Part of a small language model's weights: 13 layers, attention and MLP in parallel.
MLP neurons of a small language model. Each row is named by its layer, matrix (down: output weights) and neuron, and shows model dimensions 128-255. Each number is 128 + 32 x the weight over its row's rms, rounded and kept within 0 to 255.
A block is one neuron, or neurons of one layer that tend to fire together. After each block is what it responds to, as a language model described it from the Wikipedia text at the highest values.

L8.down152 [131 187  76 157 130 126 200 121 110 172 125 136 117 111 200 148 116 194 182 174 110 186  96 190  90 114 108 128 129 130 171 160 153 171  53 137 102 149 111 136 140 106 144 163 122 136  87 134 105 200 132 112 114 101 139 187 151 114 124 178 135 151  78 163 152 109 155 138 114 111  43 116 168  97 109 101 143 103  58  59  76 104 143 124 123 113  87 139 167 154 164 102  93 126 119 143 102 150 148 114 148 125 151 149 132 114  95 158 114 110 102  76 153  64 145 109 132 129 175 199 124  83  99 158 143 137 116  74]
L8.down415 [148 135  92  84 136 128 106 146 149 125 148 141  71  90  78 147  75 155 166 200 159 135 154 117 150 127 108  59  99 120  98  91 183 118 134  90 162 160  85 161 102  93 120 112  51 206 134 121 155 131 129 130 148 147 128  69 110 130 116 148 155  92 152  80 138 121 154 115 103 112 173 144 161 154 137 140 109 125  80  87 106 102 173 134 161 139 117 106 132  88 151 119 129 111  87 155 155 129 115 149 137  91 153  98 147 122 118 120 140 133  99  83 135 127 157 146  95 110  87 159 136  17  66  92 112 135 164 128]
L8.down779 [124 108 130 139 103 159  80 156  72 125 134 158 120 115 116 182 147 118 123 108 156  91 151 129 110 119  79 121 116 141 143 100 197 134 159 126 170 118  71 141 102 133  56  82  93 189 134 140 110 145 101 127 109 113  96 127 101 147 119  94 138 160 187 186 160 121 176 162 153 162 108 115 128 103 104 110 104 204 155 160 123 162 128 115 195 104  52 107 123  68 155 137 116 166 136 138 176 189 124 141 106  98 173  68 118 140 182 154  99 151 177  82 171 103 166 148 143 152 112 146 114 130  82 127 148 103 148 119]
L8.down940 [ 89 150  83 117 121 146 118 208 100 131 173 138 129 120 135 100 140 108  93 105 132 106 150 141  97 129 168 146 101 126 108 161 127 173  94  65 121 138 130 133 206 163 159 123 147 146 188 109 110 135 163  53  82 139 154 167 155  63 109 162  56 118 135  93 127 119  37 129 145 118 144 172 108 132 157  71  99 150 103 218 155 165 135 140 184 106  99 124 149 143 126 111 148 134 147 120 147 104 125 128  93  81  74 119  97 128 154 125  88 105 146 109 211 160 147 126 185 126 130 160  57 150 156 120 166 106 104 154]
L8.down1023 [118 153  52 137 164 143 153 156 125 153 143 151  91 119 164 158  71 100 149 137 136  91 131 113  78 141  99 110 149 122 100 101 147 131 126 155  91  94  95 145  88 105  78  55 135 141 172  57 154 120 103  83 162  81 140 145 154  99  68 191 134 128 142 178 177 149 132 103 168 129 136 147 117 136 165  87 124 202  97 122  97 112 140 152 170 106  56 144 125 128 135 141  94 106 177 156  30 190 161 101  93 156 107  93 131 102 122 154 161  95 178 112 186 155 187 127 121 115 142  69  66 188 110 130  77 112 153 164]
L8.down1189 [ 84 100 112 134 141 119 148 108 136 112 170  93 187 137 102 134 169 129 145 174 146 124 158 131  97 181 156  90 114  99 122 135 112 119 115 136 167 111 126  80 156 100 160 174 171 107 194 134 111 156  97 114 177 124 172 126  35  99 123  82 152 130 131  55 168 123 230 125 224 129 103 121  98 139 137  91 118 184 137 154 143 140  97  69 110 166 108 113  82 122 120 139 128 126 140 128  53 146 170 114 182 180  90 104 159 203 157 104 160 127 125 105 124 118  93 110  90 130  74  88 155 103 124 137 144 125  86  58]
L8.down1483 [139 162  33 142  99 140 100 143 135 157 126 141 111 120 160 176 129 122 114 148  83 140 110  98 153 156 106 104  94 147  56 152 163 175 145 114 133 103  94 167 165 107 143 138 126 119 163 135 112 100 139  87 146 137 135  68  66  68  98 108 199 124 127 160 140 159 111 103 215 134 154 138 154 119 100 105 133 102 106 170 115 167 100 185 102 130 103 128 132 170 130 182  71 147 112 191 126 170 170 147 107 127  91 103 134 137  95 104 174 114 148 138 127 122  90 148  84 146 156  71  71 109 117 122  91 103  85 117]
L8.down1523 [148 119  91 115 145 170 139 136  97 201  84 139  69 213 200  97 134 114 108  93 140 107 103 122 134  40 185  85 177 153 129 150 137 104 123  64 109 153 130 132 159 145 105 146 143 129 156 153 114 141 121  96 164 124 133 101 167 110  76 182  96 105 175 109 186 174 125 145 131 107 146 114 105 161 152 136 101  82 140 192 104  87 134  93  89 101 161 105 155 131 144 123 156 159 154  95 106 101 128 135 119 103 132 114 155 120 119 130 103  93 100  86  96 122 138  86 124 122 144 113  99 109 104 188  98 139 104 123]
Description: Clause-opening subject words

L9.down767 [104 154 125 130 132 157 133 127 142  71 156 120 171 128 134 168 124 138 106 114 146  64 148 100 102 117  78 118 194 162 183 194 114 158 157  94 149 110 105 145 122 164  78  91 166 117 116 130 138 104 149 100 168 153 108 114  71 140 133  75  98 156 126  96 119 123 110 163  76 145 132  93 120  92 145 140 187  67 125  97 145 153  94 145  94 155 169 160 134 114 135 108 117 132 143 189 130  50 147 191 133 142 125  82  96 130 133 150 132 110 114 142 134 129 145 111  86 111 121 113 109 155 109 161  85 138 123 131]
L9.down1193 [134 114  84 152  82 127 124 113 117 121 105 164  61  66 108 162 105 124 182 132 146 196 128 144 104 139  93 146 138 123 160 106 134  96 199 118 161 158 114 181  75 135 121 101  98  77 140 136 157 143 134 112 213 214 135 118 146  77 196 134 137  52 110 114 137 150 123 124 111 102 133 102  62  99  91 129 123 112 112 104 129 140 159 151 128 164 166 120 175 154 177  75 112 128 144 153 132 131 144 157 126  78 143 122 153 140 128 108  72 159 105 114 115 121 120 129  96 177  85  98 145 133 137 146  85 151 124 125]
Description: Word-initial capital B

L8.down115 [115 149   9 134 182 159  68 131 191 108  91  91 126  91 145 163 119 152 130 134 126 144 143 148 124  85 140 152 101 120 115 111 145 149  83 157 143 132 167 108 113 138 187 139  75 157 168 126 106  94  90 146 109 144 107 141  74  93 115 139 154  45 118 109 144 111 133  95 146 146 135 127 116 147 160 118 150  99 103  89  93 139  92 153 141 128 112 150 147 116 155  85 140 133 129 173 131 131 127 119 177  79 143 123 134 173  84  61  60 152 184 136 183 118 144 127 164 168  88 165 123  74 164 127 112 190 182  93]
L8.down532 [103 125 160 143 125 116  59 110  99  69 156 141 203 154  97 165 123 127 173 156 132 134 109 193 121 133 130 129 108 117 141 135  92 140 141  87 137 154 142 171 129 104  63 109 116 124 124  81  61 214 112  95 159 148 166 157 120 118 176 150 149  96 130 130 192 147  93 190 112  92 166 159 134 123 118 154 153 133 112 138 150  99 154 176  97 114 161  88 145 110  74 101 129  73 150 159 111 151 135 105 117  97 152 114 125 123 102 106 158 165 102  95 183 111 148  96  52 124 140 105 104 164 121 124 107 206 182 108]
L8.down784 [ 99 134 106 112 123 169 108 151  98 147 137 126 158  88 132 133  51  96 112 137 140 173 172 116  97 111 154 144 118 103 122 176 149 126 143 130 130 141 217 160 124 169 104 143 130  85 183 134 118 138 168 138 117 149 105  99 112 147 175  82 143 143 123  97 100 169 140 161 166 129 139 134  81  91 124 121 137 161 162 171 166 140 173 168  83 101 133 104 121 152 124 140 113 167  85 139 188  86 107 128 133  54 141  81 131 114 103 197 130 138  71 191 169  66 126 147 177 121 161 109 152 171 145  71 133 143 129 142]
L8.down863 [ 74 121 143 143  57 102 146  83 153  95  40 154 122 117  87 170 133  78 122 118 162 137 110 163  68 195  64 169 202 181 160 112  94  99 149  91 199 113 121 120 115 112 129 144 152 143 197 145 118 161 140 111 132 138 106 116 135  79 115 132 135 137 126 184 112 159 186 178 149 116 100  84 118 124 123 140  99 115  74 190 102 118 142 119 117  94 136 167 149 125 107 103  84 163 126 111 108 146 147 168 199 105 123  97 122 101 210 136 187 161 120 144 140 166 119 117  67 152 107 129 131 159 141 169  96 100 153 186]
L8.down945 [163 107  94 147 104 112 175 174 137 122 160 178 186 101 130 114 110  92 148 104 115 126 109 124 167 153 183 131 156  96 121  53 120 135 123 109 133  93 180 138 161 115 154 136 105 133 146  82  24 145 129  77 123 145 112 155 122 146 135 200 126 131 144 188 124 107 150 137  67  70  86 145 127 101 153 107 132 119 109 145 120 105 124 134  75 127  82  87 111 134 121 108  51 127 102 117  95 132 164 116  81 166 123 156 151 115 139 104 110 167 180 110 139 157 141  92 121 106 110 108 143 122  91 141  83  26 142 114]
L8.down1085 [ 94 106 119 152 117  83 109 116 113 113 130 129 111 114 127 102 117 125 117 113  94 134 117 153 122 144  86 216 174 133 151 157 124 121 147  82  85 115  92  83 132 102  93 174 155 146  99 120 159 171 142 138 174 180 159 147  83 102 195 128 137  86 132 166 144 105 125 181 168 144  80 104 104 119  73 130 115 132  64 146 116 123 151 169 157 162 141  70 128  97 151 144 159 146 142 159 167  60 160 150 160 131 134  91 102 101 166 122 126  80 118 112 151 140 194 101  80 157 106 182 136 108 167 152 131 113 179  86]
L8.down1130 [110  85 140  98 180 187 152  94 117 149 130 162 123 129 174  82  77  90 117 106 137 138 163 171 104 143 120 187 135  93 151 119 134 102 165 118  90 141  68 114 115 198 121 131 152 127 127  99 130 148 125  87 155 127 141  90  36 118 131 144 163  83 143  56 168  89 172 109 156 166 184 133 154 117 150 120 110 174 151 103 119 153 115 205  97 163 111  56 154 152  99 126  97 169 136  77 116 140 105  95 111 113 138 121  80 136 149  98 138 112 107  99 190 141 191 137 180 187 127 157 184  71 186 157 128 115 206 169]
L8.down1198 [100 125 164 194 125 144 157 113 152 142 166 101 140 197 115 135  84 114 147 167  41 152  94 127  78 186 140 174 105 124  91 139 125  79 180 150 155 150 154 136 101  97 162 117 104 143 167 161  85 193 143 151 141 192 114  89 118 212  45 143 114 146 160  90 146 132 158 137 110 113 172 145  67 117 104 143 102 113 102  61 131 129 100 146  61 158  67 128 178 159 108 103 113  82 159 136 193  91 174 132  92 131 106  84  95 126 102 148 142 144 164  99 162 150 124 104 126 127 148 117 107 162  87 132 132 144 173 109]
Description: Word-initial B fragment

L8.down401 [118  84 159  93 166 142 118 125 166 131 116 155 113 152 181 160 104 132 125  95 179 152 133  57 151  83 110 129 116 109 121 116 102 126 145  34 179 145 145 122 159 113 180 193 136 190 122 108  82 170 129  77 144 148  92 191  89 138 141 168 124  50 107 147 161 152 116 125 196 168 154 137 156 141 137 102  98  86 129 192 130 138 157 122 106 161 123  85 119  68 108  99 129 151 111 125 178 126 162 131 140 125 140 190 102 108 197 118 126 115 123 137 136 155 123 154  84 128 153  84 105 107 150 165 136 155 167 121]
L8.down467 [171 162 150 118 152 120  64 133 118  98 153  40 139 143 139 152 159 107  97 124  52 140 153  93  98 106  55 120 146 128 104 131 113 167 187 100 147 134 141 107 168 109 124 143 140 132  83 129 180  96 111 162 107 157 118 153 198 143  85 105 179 142 157 133 174 164 165  96 106  77 133 107  84 184 102 137 147 105 173  73 106 160  95 174 170 141 136 123  88 112  78 136 148 117 141 235 152 100  89 157 110 142  79 111 107 150 123 172 128 154 104 150 129 103  84 101 142 147 172 129 133 104 125 157 123 121 119 143]
L8.down483 [178 167  31 129 150 129 108 125 130 131 116 166 114 180 121 121 111 121 125  94 116  94 156  83 134 101 146 143  86 121 129 100  94 140 185 129 134 146 147  90 123 167 127 172  79 195 146 126  76 164 129  87  88 129  69 131 164 150 127 102  90 112  85 129 152 154 127 115 144  78  73 125 128 121 123 179 122 155 110 131 116 109 191 155 131 167 123  85 101 188 101 131 203 156  96 101 166 131 147  31 117 144 150 128 156 151 103 172 121 114  82 145 125 132 130 147 125  99 104 138  74 178 114 101 217 134 166 172]
L8.down544 [123 117   0 105 150 128 133 170 143 105  89 201 136 134 143 124 109 115 144 130 132 130 126 203 118 121 110 124  81 147 105 137 112 118 145 148 151 193 133 126  77 159 110 129  84  87 125 145 131  95 128 149 180 122 110 110 152 116 159 104 158 105  94 136 107 131 116  99 105  99  93  97 111  77 131 120 183  94 127 141 129 112 159 108 125 106 156 125 139 154 118 129 147  96 141 130 138  55 179 132 124 132 176 125 105 162 130 147 151 128 142  98 149 125  83 118 129 140 178 132 135 118 137  93 149 143 125 106]
L8.down653 [141 119  91  88 157 100 103 109 132  89  71 113  82 138 158 146 155 125 131 150 131 118 110 203  81 100 170 137 148 118 121  54 120 184 107  62 105 163  99  85 112 133 178 155  85 123 138 119 130 167 173 175 165 106 166 108 103 176  96 105 144 184 113 112 117  90 160 131 137 119  45 110  97 139 120 161 201 218 136 115 112 144 104  76 129 132 123 115 116 150 177 104 183 153 101 133 143 160 228 108 179 118 168 146 133 162 108 107  90 138 166 149 165 150 182 150 101  79 129 131 187 131 136 172  93 183  91 165]
L8.down1086 [161 111  57 131 150  92 121 136  75  85 147 137 137 152 121 155 172  71 107 110 152 102  79  95 169 122 115 132  97  65 132 126 126 186 159 145 176 132 110  64 114 175 117 195 118 127 152 132 147 106 165 144 134 135 165 173  83 156 140 119 123  81  88 186 135 120 178 149 171 150  92 151 110 128  44 126  95 165 124 129 125  84 171 121 116 146 121 165 152 128 120 139 109 129 111 162 137 101 107 139 124 209  85  45 157  90 109 125 165 116 155 143 138 155 124 120 145 145 152 177 114  75 141 121 125 129 102 124]
L8.down1187 [ 84 118 210 154 100 125 131 146  93 160 156 178 115 175  76 167 165 116 147 152  99 160 192 153 161  79 116 153 132 136 126 107 151 109 103  89 135 152 132  94 109 154  97 186 115 200 148 130 125 139 103 133 121 140  99  49 134 103 105 123  82 158 143 137 148 189 133 146 101  73 160 120 139 120 112 111  98 113  83 164 110 193 156  78 198 127 172 121 127 120 133 120 139 110 128  77 105 129 131 169 115 118 129 241  69  92 135  93 153 134 111  92 138  78 110  76 109 105 131 181  50 123  99 126 170 139 125 108]
L8.down1454 [131 158  67 100 102 152 199 150 126 125  43 115 137 143  89 219 152 108 137 135 159 134 142 139 142  72 144  85  95 112 130 123 127 114  67 122  70 128 176  85 105 154 113 124  74 169 170 104 119 113 140 163 157  83  85 161 113 147 156 162  80 139  85 141 165 124  70 162 119 170  80 123 149 147 142 146  90  85 143 203  71 128  89 103 145  87 120 186 129 155 137 124 103 255 126 112 139 110  37 148 162 123 150  99 114 127 156 127 127  80 150 183 150  87 175 104 123 136 100 191 111 134 156 112 131 115 118 119]
Description: Sentence-ending boundaries

L7.down278 [130 138 187  93 184  96 114 126 155 139 115 179 113  89 170  91  97 118 180 129 111 138  83 127  83 131 155 116 171  81 178  79 104  60 100 102 200 128 144 115 132 121 114 124 118 196  80 123 159 107  96 118 109 147 127  57 146 125 180 110 107  77 163 143 123 108 127 168 158 122 123 115 152  77 128 105 157 140 195  68 146 101  70 102 116 111  90 167 123 114 118 132 124 113 144  69 122 140 124  99 125 156 122  74 160 188 122 191 134 165 103 155 151 104 121 146 129  93 171 146  94 167 109  84 131 125 119 111]
L7.down356 [180 142 128 105 109 102  99 172 113 116 118 154 186 179 142  98 111 124  95 152 135 146 150 165 134  98 151 142 161 166  94  87  82 116  87 139 151 158 180 123 166 126 154 138 132 140 200 106 157 139  43 100 139 168 131 119 135 131 108 133  94 109 128 136 155 191 140 124 190 111  41 138 175 128 148 148 121 107 102  91 140  88 131 164 167 132 158 144 107 140 123  97  85 113 101 100  81 145 151 158 102 139  91 143 126 100  54 180 152 144 176 137  95 110  86 149 110 125 149  76 162 108 123 154 132 103 112 137]
L7.down1137 [ 91 116 181 156 112 162 121 167 139  83 117 168 137 126 142  70 127  87 125 162  87 128 171 109 147 126 132 125 172 109 127 144 144 117  86 123  80  73 184 108 150 195 118  92 139 131 110 144 175 162 121 110 108 144 129 135 159 242  74  88 161 140 116 121 102 139 229 101 119 104 112 158 103 128 120 102 187 111 145 146  94 102 148 160 164 214 184 128 181 108 162 139  96 109  92 127 131 154 151 145 131 100 100 124 178 109 136 106 136 143 165 215 168  88 164 132 118 143  41 137  92 144 139 126 117 148 157 117]
L7.down1195 [136 153 131 118 173 139 138 138 135  65 167  54 144 127 148 137 151  72 145 127  95 179  80 136 107 141 108 109 108 185  97 180 110 147  88 123 151  66 139 127 142 180 110 114 127 104 172 102 135 111  95  98 102 148 123 169 142 149  79 135 196 132  64 126 119 193 177 136 148 110 170 151  46 103 122 151 122 161 161  73 112 129 104  86 148 122 169 162 152 141 106 129 117 170  71 130  62 127 142 162 144 164 147 142  67 155  70 134 141 152 167 145 148 127  91 128 155 104 109  97 168 130 143 122 141 108 116 114]
Description: Word-initial n fragment

L9.down779 [167 147  32 136 149 101 143 125 137 140 124 172 121  64 147 177 155 130 135 128 105 107 156 137 121 169 134  68 150 147 169  71 121 124 127 177 147 129 114 142 135  93 159  88 132 150  91 113 109 130 105  80 122  84 116 179 112 150 143 152 131 127 159 112 164  63 120  88 111 125  79  98 160  98 137 118 131 166 116 100 119 175 145 104 105 113  92  56 139 140 101 117  86 166 163 146 191 119 145 126 141 105 139 130 148 126 130 139 172 129 175 103 164 142 120 103 144 173 138 153  82 171 123 112 112  81 193 127]
L9.down1532 [ 82 118  57 110 185 131 102 126 146 107 102 101 168 107 144 167 139 100 111 116 162  96 128 162 125 109 153 114 117 179 163 139  96 136 141 114 143 135 134 115 186 116 144 107  96 176 140 149 151 173 111 115  52 153 137 129 117 210 113  95 109 155 160 197  38  68  78 141 133 134 107  67 138 138 121 121  65 140 160 129 131  47 150 166 147 163 150  96 126 133 154 208 156 128 137 140 139 131 116 194 164 171 173 107 127  50 105  86  94 131 114 143 169 122  91 136 124 171 128 100 150 138 120 141 121 146  87 136]
Description: Clause-opening boundary tokens

L7.down583 [148 105 160 139 109 116  69 161 164 164 129 180 130 144  76 134 179  96  98 164  87 132 146  93 163  87 132 151 118 151 152 145 203 112 154 174  78 120 151 132 142  82 123 182 138 113 109 175 195 157 124 186 140 127 168 109 145 100 110  88 198 110 102  92 118 100 126 132 143 138 130 131 114 133  65  96 125  75 154 152 172 116 107 171 156 148 157  59 135 198 115 130 100 124  61  91  62 147 206 128 102 136 107 151  85 139 134 136 123 135 123 140 211 102 108 182  79  98 166 141 119 114 128 101 151  50 114 150]
L7.down1079 [156 159 152 110 172 170 160 144 106 143 109 118 115 118 158 120 132  92 134 105  93 105 116  68 185 136 125 125  85 131  23 112 132 138 126 119 114 141 160 197 141 101 122 105 138  45 184 148  69  91 149 103 116 141 129 101 127 106 123 111 163 135 165 121 137 119  61 149 167 129 157 152 117  80  79 129  45 119 131 120  93 126 112 154 147 146 101  37  74 152 135 133 137 115  86 119  89 225 138 177 164 142 133 112 114 171 148 114 102 139 145 124 193 117 135 147  79 117 146 146 119 110 119 143 108 110  76 112]
L7.down1381 [112 119  41 146 142  95 115 135 153 143  76  87 115 135 132  84 165 104  94 146 115 117  72 149 175 186 139 108 176 150  73 167 138 162 162  67 143 105 116 120 133 177 144 117 132 124 162 140 147 144 135 106 121 136 121  97 163 118 159 126 107 104 123 113 119 100 126 158 175 109 114 162 172 128  95 126 152 142 132 164 139 124 165 121 109 117 101 170 138 111 154  79 105 109 113 130 117  54 151  71  74 195 121 134 101  26 106 163 201 131  94  99 159 144 153 142  65  91 131  81 118 130 123 134  81 156 155  56]
L7.down1482 [120  88 105 112 125 171 153 112 139 120 162  66 163 155 141 119 164 113 151  66  45 153 160  85 155  89  67 109  85 100 173 168 162 128 167 127 114  95 157 105 187 108 150  89 132 118 197 106 130 142 132 121 124  74 140 138 170 181 132 117 124 123  84 147  77 114 137 122 102  78 124  99 187 161 101 162 122 137 124 110 130 149 181 162 124 133 160 133  77 181 100 213 166 103 125 122 139 101 103 202  55  90 129  68 150 113 156 189 129 126 174  86 183 172 162 133 131 165 161 146 139 181 142 138 152 110 113 167]
Description: Verb-phrase auxiliaries and negation